config.toml
num_attention_heads = 5
num_key_value_heads = 5
init_std_up = 0.0709
doc_mask = true
MLP neurons of a small language model. Each row is named by its layer, matrix (up: input weights) and neuron, and shows model dimensions 16-111. Each number is 500 + 50 x the weight over its row's rms, rounded and kept within 0 to 999. Numbers have three digits each.
After each neuron's rows, "fires in" lists the words (lower case) most often at its 100 highest values on Wikipedia text that the model never trained on.

L4.up28:501486453522572542564598455540475564496534371566467546478519572453592537502532399452497491496508572526532495457465483497473453549505463450539481489527530482491390512550455572503537566531429528465461487585509485470473451566418561511459533417551484423564449448540509449584453485541588499464
fires in: "which", "one", "only", "even", "each", "this"

L2.up563:507516514515532443551498520513430525445535459523421503459555537489487555488455472515601559385474521418447451477449472524503464508488478467546511380545477573484571406554428529443495542423511533530521580466481581496554476466485527526610474461540539542571519488469418494558480495513363565532
fires in: "to", "in"

L8.up122:445469477570508573546581556537504567484398510469494454439523530469437478533531482492538380564514489528442496586509602528498455511549522503416508481453406539530492513523501555523475570391418589513499587490469568478505473489470460493468561522580467512591470490510558503551555565488521494571
fires in: "to", "by", "research", "for", "despite", "resources"

L10.up271:528461504570501484466465478546464583495541416460475373490479528547518445552433397546506475490494458508523474510505492600526477453439538444504554456493463510494531487501397524525450381561496487450421491500449539491425534496516562429580532449497487436517587562612547493513456526637449432454
fires in: "in"

L6.up637:529477412529457509559554524512480441547483416524558489557537531417479523490504514546550490536476517523570531422447532610545533402420550512438479465429548521547571464461514571526403608572550577424491470464576559518410527529568478465449523523520435500471467582447463591480506554536542523474
fires in: "and", "in", "on", "or", "heavy"

L2.up104:567463462548473475456463456443458466501552511471541406447548531511598459482523577560510469516510397406478534450542573500471480478534461498611480490548541562445462577448566567549436511478513488507454568562439544486561502481435495337451504492509510433519523505424440565490433463555554568518
fires in: "up", "cup", "found", "ground", "of", "appear"

L15.up252:475486414505649590584481545539437558528471399433515524539494557446552503513577523424537536447581496438475416515403520535478611505574447503457449505503481500489486518485603541452499462524432574497576573476527492547414475512438484526452580574462546570556524568438468466549595481417489499551
fires in: "2", "1", "4"

L2.up6:530423514539561557523576516480521506488589501543386521478430584523590488543446563410467466482464587480465531446528487565525592518462487380520531481422473417423532465534496505459477528467523529525434502466441431464500501452465596474396461493447480444479620569535451477556395505524512482546
fires in: "october", "november", "december", "march", "february"

L9.up543:509619552542526422486482462498508553485557488489474412534531454477499507520585480480540528459498552476496487463543446417547520495480519484559439560485401469517530545558538529447534452483416645539486539539438478483434490514468532565529481453572486519435502509421470422619547492486575497398
fires in: "his", "their", "the", "large"

L9.up81:479498535480454542556523462480568601430477493626547458501474430443393428468566503427497437479514559497410568448535534450478510471473490569450404510444547519499587358507540395422533522475399548452491482478489461528505521456532466424589579513565468464534557543521516516604404508523549501488
fires in: "a", "scotland"

L13.up229:460480404523464506600537470525496498564477536435477458402475501485471474458447509476447505527566474532495486507465493508390556537550545503533527476548461548505581510489592490456489552456497549602425531501416511549476524532463437501494384536418462487531452478441508521513474508598565589484
fires in: "of", "near"

L4.up321:460517489543461495508472573499602464479504523566444577506534478450480491460515609422467506557453570520469588433474465582561529504525517600508522452402430438488526490536545489467397542574468614563400491504488486475402546511532495512474524632481583494595583515447528500577425474387475434484
fires in: "was", "also", "he", "after"

L4.up100:504528507538513562525484502446564479486460518509506601509502525440571396569580429500509530529435581529451539500411521533626495416543444449448467528495519545459499532539472573589510454602561481469469543454555524479404546440442495563514479510503600512541525481520457441586491517436505495467
fires in: "on", "as", "william", "charles", "jesus"

L8.up259:529503498674464542489539460480475472427577526441510493481495422527541412601501496453561516417531492557418547464471549513386450518557379534470506489463527579544511553457481491605434508586545493558481575409488552517525541486560555478420511493486435431564435517443505543541577476566551586512
fires in: "a"

L2.up613:502544496566579437465493521479515497500591522473548400486473485485470567602547465519482533456522503547444515417546454549487386573542481504500429573477573596463469516553511511529501486476506472461526496477458441481599514601503450521575600532577519463470582469459516463546507569521456431525
fires in: "m", "age", "mm", "record", "language", "time"

L6.up578:520498403592555495540572569441431496471547501519467556495493602504528440528481483456551392511528551487549457431502511487528480486498437487587422428618562460496416559520470550622504456383409527485470541452462500466537545550543518454547515493486454500443440462535547481504472562466503523475
fires in: "so", "there", "or", "without", "most"

L11.up582:503483582552396519587451522419546550509570537487454514438516512555596447458534495502510555506543450596513447605524520580468573501521531507570488508546540459541463534375530524488513461398490479397481547436549457510575523574451445513490488394497463467535437517542515489428478571628389590483
fires in: "of", "in", "stated"

L17.up631:507480466535534479477558503479494607462449405463422501572546418504509451474426533513454504524435473453569439564453563488476428539583547568443515548364508505509433433412403536543493428421516509504459488596532471479502504534532559462490577493534488587406512552574555504600470531460589477475
fires in: "can", "they", "to", "would", "will", "may"

L10.up296:553533438434557454450513543465481472508551406543530539519440519487465512544436541490532467432420539478494480494541535389541438465510486531572461624544562478446503492482499494549471449566540598543555471466567555499519587490459627429486539486546416486512425511439470473549506458476544502507
fires in: "and", "local"

L2.up226:512619511540466549469462592485446546530541587471470532414415446471505541584559545441482488516476465544484528449526419547514519499531561449520367481441493510569477446557518565424526454387592535515524533454511496432528400499485501384427461490503412449601458491510433566463566600520501526477
fires in: "of", "preceded"

L5.up118:476535443491507517532537490488432496418564474462578448474501408509562460505473528551506616501600445530507520458545547613497588520500576591502563481463509539495558529572475554441548465501465538468580548468464522558542460533458462511556484515469600472584496454519473430476505613522534524540
fires in: "of", "in", "to"

L6.up625:465488535512475450370440504496521462499499534489472434436500533553508505600604472488514413564458480499501510467502435504592561504484525605559509545483558570472504499516553571464471462481486518584517598471530522560559568372502515424472442521400536506532592530499588473524543561469495596399
fires in: "europe", "japan", "russia", "russian", "germany", "states"

L10.up102:489474471536587550562464442553476518485413413419479552554503409471579574418597525457517532455455552553501494464505518465496515484460539499506471472474532537528497486412492431477540468468437388463465558448521478414404463528445559500466571433527536553469441484514426543466483487560548580395
fires in: "and"

L4.up421:449455552523564516569549444498488445541499456514463469567545485504465490492528452490521486518474487500540462532547527507464516573510497428523455532476508497673453416571534578458551454654457498498424474512518494488520555483504479419512531479472422463569570434534466487466511438513604560609
fires in: "an", "a", "other", "us"

L2.up460:516502412566477521510434517478430567517587455417516455575555511470431448554466588564470469511494525493531420457512510495511538466491441499513535494451585514618523435428605564449531542548585507452518504397460530456517595489608557437509492479397465500541500490470466530426559526450467563503
fires in: "united", "is", "national", "county", "us"

L2.up472:483461425522495497497573507538441487515441490566483583530512506560493576515492575549464498578541518553500475452575505575586472498474584488519589472478537607429475419524508501451484552528445466474464442503460464574423472460485543543540557524526510502520454473607533495623527492498496367544
fires in: "john", "university", "david", "new", "is", "york"

L9.up137:528457537470619580488509515454528527481520533478447473671553433395390511568400448507563452569506510505586562530458497540524483539554520483508462550467366484505509423563550455429511523500463514482519536380545487501490536486499440439545472605427475503559489446560422504457491441452514568405
fires in: "is", "are"

L11.up154:437582501531552401513536589458568508582583612525452515525426457475478470458510467529541445540548449429574440499468470408480532528437517545522551497535564500570539468542491529485531489522494575591512609477545516596487500501450448407499480526558445411478530510436498437448485539501489547519
fires in: "of", "de", "ukraine", "tokyo"

L2.up132:493533491440531560445438555585544501479519491500446438503424446547541581470548390526537423510464511427503527488521456453534387510497493466507451497566523530467473526480469543535397578384495451489524555574414486496533411488402495555572544404488511558627520484476469536559471475413530503502
fires in: "this", "he", "these", "name"

L2.up316:527540522503456469406456455521397440488569426586586541528489622550551469505430430503494526504554489453506504501559457476540517464473515473534539523455584558521558575560435462439524528497500500576536388523557431478488469581465507471489584483531554513517503553508487431536440439469482467520
fires in: "played", "film", "led", "album", "season", "august"

L5.up65:410519495475499446480542588563548491490473576475467459565556474532521558559516480465445453440474524450565484493459549571566536530517441585500514512483479401490470512539437551446546539521492508573495596582552548454507456508493616539480514469518465523527442537476568574496352520479501477452
fires in: "he", "and", "before", "after", "had", "were"

L5.up480:493479559533376499610520542503397493403599539545481482554475513557490465488508502412573488512577547521517475531471538426547501519442647619439565388477588541482391552494499519534516517449484457527544462547619548481515496494535508448475565412553493443559488504499536505493504539459440536447
fires in: "and", "for", "two", "run"

L5.up435:492522508504452527498479558517535405532525493405505479555450493473571475414504552462398468503497431509490448453561499539511471432456551594580542503429566566523468442503492534527537423563505485505337573419474482438416484544501468477518507512505448550422435499492537584474548530530540546451
fires in: "of"

L6.up628:592446541563566512570541496464396446548456506504513443447570445543473452444540472492591543402422517451474561526516555505442502538481524567428510527527450502493530477595491477442441451439494487553449511463497519554444565474442492515522525503418489515650472519549571517531461595516579464508
fires in: "also", "is", "be", "ex", "a"

L13.up218:483464423472504449541479496509513503411427475517485589533495507427435433608451399474534453481550536501571570464515573586475426509421488524467448562474499518402410494449534404518554494556520451422536417417467614552476493562482522573447525533472470401501524480561583552541394498534507521502
fires in: "was", "had", "is", "has", "united", "have"

L5.up363:471506482575563499475467502688605457457584529508488449546534509517436568518547504491470502504524603403553496437582498504484494466480497413578467474453509513520473510395566529528513481527442435496482410453442479491518525491435353495624449486545494482522497441544506511480408529465564554443
fires in: "more", "both", "some", "many", "several", "all"

L2.up183:492436423545546532547473540505536433544483424538584527503517507517603515613492566420439448606487464505591562479457483567541474468478503511512488525427503474471442545458484606554404596478515501496507567505471491470545568557476478435514548493450481512489526428491619474475412417527476600525
fires in: "he", "it", "after", "in", "on", "him"

L6.up209:425511561468519524475430529575451416420568484503550549415516539473549531415569493478462471498397453448547496526592501525518451511441529494430407386541496432576509474516442446469498497482398525454460447539466507440368512487541494511489445501503505408489486518472496415560435438494526542533
fires in: "the", "a", "appointed", "as", "become", "becoming"

L9.up571:543388516582496532482446487537562516556461538557433520565566422500525514575558531545575425435474497484467541520477512508538472480562524465402481467516551457470426496462515532468572475478363564493438605479552566452510502441509476341550461506493532416518476507472548603544399448548570528463
fires in: "are", "oregon", "most", "much", "osage", "ocean"

L8.up83:579446547515481454549503548526505547424453457542405507600505512543471525503465512538532458569490542462494504493454540525518600482463480531536494565530501557476495447497524627531492421490497436484445505550528460523488554517508559436408489537472523495556477480521433615548439522415579504392
fires in: "can", "would", "could", "not", "may", "should"

L8.up392:513510496442490582522532557444505516574524452533427371473562503498496489510516402470473529485491403492512421560551426490497509548455544510456490570450489499598541498545489651514468498445489535536397474484574467444532558498535469452479463484495532563525579501520501480508428513481567570561
fires in: "to", "the"

L2.up147:467443552517534561501502448509608477492458417461465581501432443506462482469542565490527501574526474535498482401525431516554489470436525517479516467469553532503449573422512506431464560518412556476416499482547466518539541511541523449535463477474577571508535509535376514566438512470470372558
fires in: "a", "national", "international", "as", "lost", "her"

L2.up164:508459470517529563429517402386547437517529526407475457502508504539581535555486453475570528503501579524462580433539586566496489488497529577489529500455589468472482460381542515413483542570405500487510490461456571453487419445435504556478468513510566477520531552522544447579439549524494518543
fires in: "at", "in", "city"

L4.up442:388458472534519407466501519431432535414543588440543502518411485521488425566451528476479452500561540478506422480460489426490504609465557569471546479509555474600535474492543528502546545455423578522524574490625541521436401426524488573439533470401479512522469493429529616475482493598553480424
fires in: "and", "dedicated", "released"

L6.up234:529547566509518417544564593435582478461438455508510516512464490502487465505493560535439527506432508480461574468545516473408542420446524523501465551528516543477463472530413498472571537406513507472455530477453581508483580449434409485630551495458481542558549562534460436538461457567487511436
fires in: "at", "its", "as", "in", "into", "up"

L10.up404:452499567479487465552480484507427427550559581505513493505421541497572518498568449523583520412486485482501495583506490446431381455513553534398472443508547508530489488432494476396532539500376502468484526494512541359510476486527501493471436511495462421673471475566536495537389440539468513554
fires in: "as", "the", "of", "served", "at", "serves"

L10.up506:509537439516525422591479539492481455404537468461517560378445546477466501400517507496536418518476483566477457452506441555550612474494485455529437469499529513469505448413387486492516534583489521533439412460484467561476535422526467504454508514390402498438465525558464541539452395597508483521
fires in: "as", "data", "democratic"

L10.up374:572494532389452455503515513507592486422527488528474384520531551534437366571491495521460477494550469478510451471449571517524581510443470569519473505401592484471535438497437518411528506499553450554471451523470489445538465473475485468458484422499506553530464552489527529483490512496497586522
fires in: "on", "her", "moved", "down", "comes"

L9.up592:476497459407562483513536581613529531534464471413547519520465533480467503426556510559511586432496429427488446415435465437537444441536444488547523482470533540422466478500483495481574577408432421456578495557461632530499446482529452464505518452544512475516477458454501545538587480505508452456
fires in: "player", "center", "year", "round", "league", "time"

L11.up224:584579526473534591484488516463436515407567435569492560455423495565497602472542493470534475450559442506585455482524448563520514464556387390462450437481551438578502465525454554576518523501488572449512574498494389393460468494504575497461436405548500548517444368445487424467437505504568543506
fires in: "the", "his", "liberal", "its"

L2.up44:437412556438448546590509587585475497545527549525507497454420586511437507553466502526556519523456511420516537494432488467563521479588410465481528490455529572613417529442492537514516582489498567596519507497452572554480556494480490466481548423598452419490464460580444437578469482546444508507
fires in: "and", "he", "preceded", "but", "member", "politician"

L15.up131:405559556535527569540463492506518508566544533517548379448561506487535459476463471440471415564530445471455403562530465563505511478459480572513474483492457425506449484537555554441512526517503560507451494540526498474500484502539524476425487533457506462527580483510396471482388571583542539462
fires in: "at", "support", "europe"

L10.up35:531463485524423569496499459504609460498486445573543405581558532401376494462577549540546577509488473564520552576543492660499528559458504547532455528541421492471447495545545478576573604506446550439485518573475487548483506448458486524496548464536455564521582485553506541501484579523490522528
fires in: "was", "is", "became", "after", "one", "a"

L9.up499:512593471413462476625535519457518497518457578458508569529381461447511452523460469451372369449443532473520566452521484446522455381566536461535465498506380439483448481444512495419528562508472557542561519454511516484512596484416562530485517475484429459529529572474558593573431568445568531524
fires in: "not", "to", "often", "have"

L8.up385:439491459496548418458468579509499485581481529511552584612572413502542473461532526496446483428438565480523417439415563459486601440566468472404483469484532609545521476483481519433441485548445494503486563570523547528516501504553591519518543503477513513625510450389474506586446481587480508513
fires in: "and", "college", "again", "center", "player"

L14.up300:535403526526499475522491475487437544556503537551529489535478528454506483508457457484505492517513397540504468466509504527421439560485431478480405402581447555550534441466409541469506535494472537482505498518559504560564574498494509539474548554432556564592577588505387480554487498561500530447
fires in: "during", "of", "for", "following", "to", "under"

L5.up325:477587443451431465443517542509499551512528555452488455374471501522579499459556512375614446423487449473506553543466532581500451483551553449422439496526462564544514405528436437504558562477494523488473541446515567543489555506427514513475392544464463525465464531553522495483496613451557511575
fires in: "of", "a"

L6.up278:565470463553519492510510436543484519511451560426511425562547459441474462487528484561454500513500548414548433473465526558460597464536533496509608471497505668482560437490476643565468536403504479533553571488489476454534537494520515456528445479510431482474409530516456641580540591530531543380
fires in: "in", "northern", "within"

L13.up274:499411486513551528555484544459485541366445551496404486512489550524499540495509472474447515477491414441556521507514457597426520498468558460479534525508479528474448454583492583565453473520418516526439503469539526515555465448514543425500540571446441511463511530499376488516429392640388547470
fires in: "was", "were", "stated", "sometimes", "generally", "on"

L10.up253:452401497517567453578494462503485462475538417484533513527511516492468413412479492482542456554414442454473500418475487506491472515541434506497494502469514501474476507480544606447511586527586519435557516434615423415450540496411552417480559550495545559517496492544531524525498530528579531537
fires in: "1", "state", "opera", "1126"

L2.up354:496500548494359451427437530522466450526543603531598484553515509528519473422521530632507631371497533567591597430548465519556497491507542452495479497480559592498525505528447523397479468527532500445552461563471519543456444518506482563550522519526516547576455457502417460506511506431326469432
fires in: "of", "by", "player", "played", "appearances"

L13.up382:506498448555572481584537535513471511463447586579481488492522399494465545556529463474560448481485551517419439510538513455548403489445568502498504577549415542532532489500464566495639472581431512552367495401456538469477556596439486484562589532586544572465553519509514526493466506533466479416
fires in: "to", "and", "would", "were"

L4.up87:505523462614454484533522489520511546604543509538504585508438509434549507477525541436521553537509517592540529420428552573647507482573548491432516507398457480440525539521501518501519485547372470498545564439587487479479494477519464557561487483519491452520522537466474455538430481429527518366
fires in: "robert", "david", "william", "jody", "charles", "paul"